Part of a small language model's weights.
Size: width 512, 29.4M parameters.
Architecture: RMSNorm before each block, rotary positions, untied embeddings, attention and MLP in parallel.
MLP neurons of a small language model. Each row is named by its layer, matrix (gate and up: input weights) and neuron, and shows model dimensions 48-143. Each number is 500 + 25 x the weight over its row's rms, rounded and kept within 0 to 999. Numbers have three digits each. A neuron's up and down rows have the sign that makes its largest values positive.
After each neuron's rows, "fires in" lists the words (lower case) most often at its 100 highest values on Wikipedia text that the model never trained on.

L2.gate536:517536486509511454547515471543485517596524481465497521516510528438485505502478523491498521488490482492508513474479490519548485480522540484512527507537506524500491515512455502538505502483510525445508507516516500532510496523542519488468544512466491502495557490449512582500474541503513475524
L2.up536:479494506492496479491492511529483521489504472484546462490527495509544495503469499468467500486500529501539532543499491505497505511523529488510493546475546511484470521568485553490490475542496496476459462504519490483523504484500498539486513496481491529467562492519519478489520491482517538480
fires in: "to"

L2.gate60:517514482513477540496535486526503500522489527472505511511463515502506493476481527521481516518488442508513515471471474531472503532516479499517513492491446507455480505465492504474495505469441471491537519487554473509532460523461495497523428508512501515477481511503531507487519457507490514503
L2.up60:502517497463478519507507490461478528509504536520479517487494483499507514488461492536463505500508496532508484457519433495497490514511484475493479519470510518487495533487524480469476511528518466448511511490535482494481497476535525488466505484515561477506514524497534522505490499506496562497
fires in: "born", "from", "of", "lived", "living", "personal"

L2.gate892:478492493515563515523548524515507465512424527489455516452510520507492478500505523523541469503539494513528517493460477467484502499547504500470477522534454518512506510486498511510497533492485501496491530474481481495462486486448521482474514476470538495520526473503491484475528535523486517476
L2.up892:455464495478504540543473509522530507494482501530455478503529540509555501513520562527517555508543512514542509430516490566493508437525509524523535519519496522515460499506483518489538493557510480445494485455498525496529521526478496504475540508478489489552513502476498482487467489472503503509
fires in: "in", "to", "by", "as", "information"

L2.gate172:479509532443492491475495486503503514488520570505513529485456515497519513543451534535539531517528482537506517482514508512504515524516470530504474504480468478484481516509498508522515502486485512474488517516482561516473510541468539498495492483557520499476491473502491518455476548521495506481
L2.up172:487517525553509495497491523509493468489526545429519549511488535511502498506500535510511519488505513486528506517478496506495470494485514502514496503468497486484508532471491514491513513544507508514485488502434502475513511479516514534486458462492514504450551530475484486498494459470477457511
fires in: "by", "of", "or", "for"

L2.gate917:478496532527509513518502532493503463484431538484499488473493499492501455494469512502509485495478505494490510510517458463473514506493487507465493464485504497497455542501500512485552491473499480512501488502511494514526509510467524483494517548543455494507504534474502478506519501498534474505
L2.up917:543515473525490493502507432521494469524476469508525504521525499493541511490512461508446476568503506463494469453507465489505485482468437480516475487491505521492482479528468493501508499513465511521504506498521523474511521520513523490543501488499533496536489505476509483487486526531472476470
fires in: "of", "record", "portal", "recordings", "tested"

L2.gate836:489519521504516479521482502528528472477528487478505489481487517565518462511526493516504477443526481487532527488515502525498498497497526486506540527519538478511492484482481531454529479480508497472479455471500496528506505448495481457504503493520517455520516468521528493481500520442517500466
L2.up836:495512477498533487489485499474535501515520541490529517548537488521482497482475512528471483485526511493528502513526501480506528449532503523498514533485509520508520506530479546537521469488510492492478511506490478472440485531466514464516555505491501468532532534478474473502468488549535520538
fires in: "south", "north", "high", "mid", "west"

L2.gate1002:466474491472417534505499457504493507550534511521494497519532535530506495491521547556483517494484474478510524475519511519492512470540506524530529530529481495506506530537512506486496434492502519527486514500477440487533486488491466453471517512471448515499511541534507482509548515478546514472
L2.up1002:465446535497527484550483480461494513538521504482454531521529482510546478515481478496498476553481494511541498558432503534460487496532522495478470465531535490511508487536479509520526480425552485484469493518517490494509512463491468486462487501474469572494500504533487476511525530493514442497
fires in: "of", "chronology", "whites"

L2.gate622:504526461528521470503511454544512550473481546497460528500514558544435537527538487501492483468480464503490438473489468489519499520487494519524543521522449549467460500506492519505514504490499504509478505502502469471511530463500487561514537506471474477492530484482522535554511496482498469495
L2.up622:478503502476543475520467511521527503497506550511459454454547515513513511499494493543462466458480444468506477492508500490448519511506474511529530489472438520466513507493516528521467502512474503546476517522489456488510528468515475540464497496499514462473493558517512462476499506487539485477
fires in: "4", "5", "3", "2010", "8", "9"

L2.gate613:497471500527444498486499511534466465494502505513488489491457492474516441456482510488481489521486485499545508486481507498459512492491492523525455494466501551460509493491447504489532520497553505504529534474480498488509483509521452519542460486485498483524492485523495482499535501462477470523
L2.up613:525535478503480493580513489530528491506481493544466507516493495474477520500485467504506466470440490516524514496538504465509498521500471502500530508501513501489507512464537558518480491489518497558507473473511512451531489484536512508494506547503468493485508543501520495476470470505516529488
fires in: "part", "new", "2011", "2009", "international", "co"

L2.gate395:486532483510519504518518506507535530533480496519516493472506484531519454503487550479498472508463517517514500508517489573521528508477513537456488504504496439504536476462493511514475481511518479512422526505473529546527480511490489473450512515463525509476516484497487501460516513481484512497
L2.up395:501525478480537500452550504509494480494521490491504510552510524550463513571488501487495472465470490483492480486519495537498500471523504507475489458508511490461519456483494470485520481523549473496499547495471515478506489503489480471490517500516487480516521489512507496546466472496494480497
fires in: "for", "other", "her", "his", "of", "loss"

L2.gate881:450498480458469511474492537541534470502477541549518479501534515521507480506519520484478489502491520512460536487507506494513538509513506505539501445504459537512518513537541443519509476531531464494506460499498497550548516509459495490482480528453468482554559479477511523466486473475529495518
L2.up881:503521483489558500506498500536531484490502542534475483523505526494530473477495525490474474480513492531540473484488487458553466482477543536501505513484503540515559488508491487473497491528512536563517463518477441502516521510461507467492505503498517491535511533458465496521503486494496501528
fires in: "to", "and", "federal"

L2.gate238:459505454502500466518427513469533538488500517516491494513516486526460503506504519473481494501505492474519499529525505522511539510528483521535563519513541488499512495508531505515518499545453479519518514484498478482523497508525495531555505539518479489534506489515488523516520501508494510500
L2.up238:507523453508511507512499495493496499539491520434513517525438515472494512517455516493447481499472493517530557534504540445481529499482456453507508517528503511513471492555464523514512467475430496539555502476502463471471506455509544520515521504502505495483501512467507524501513496527496488519
fires in: "was", "is", "north", "awards"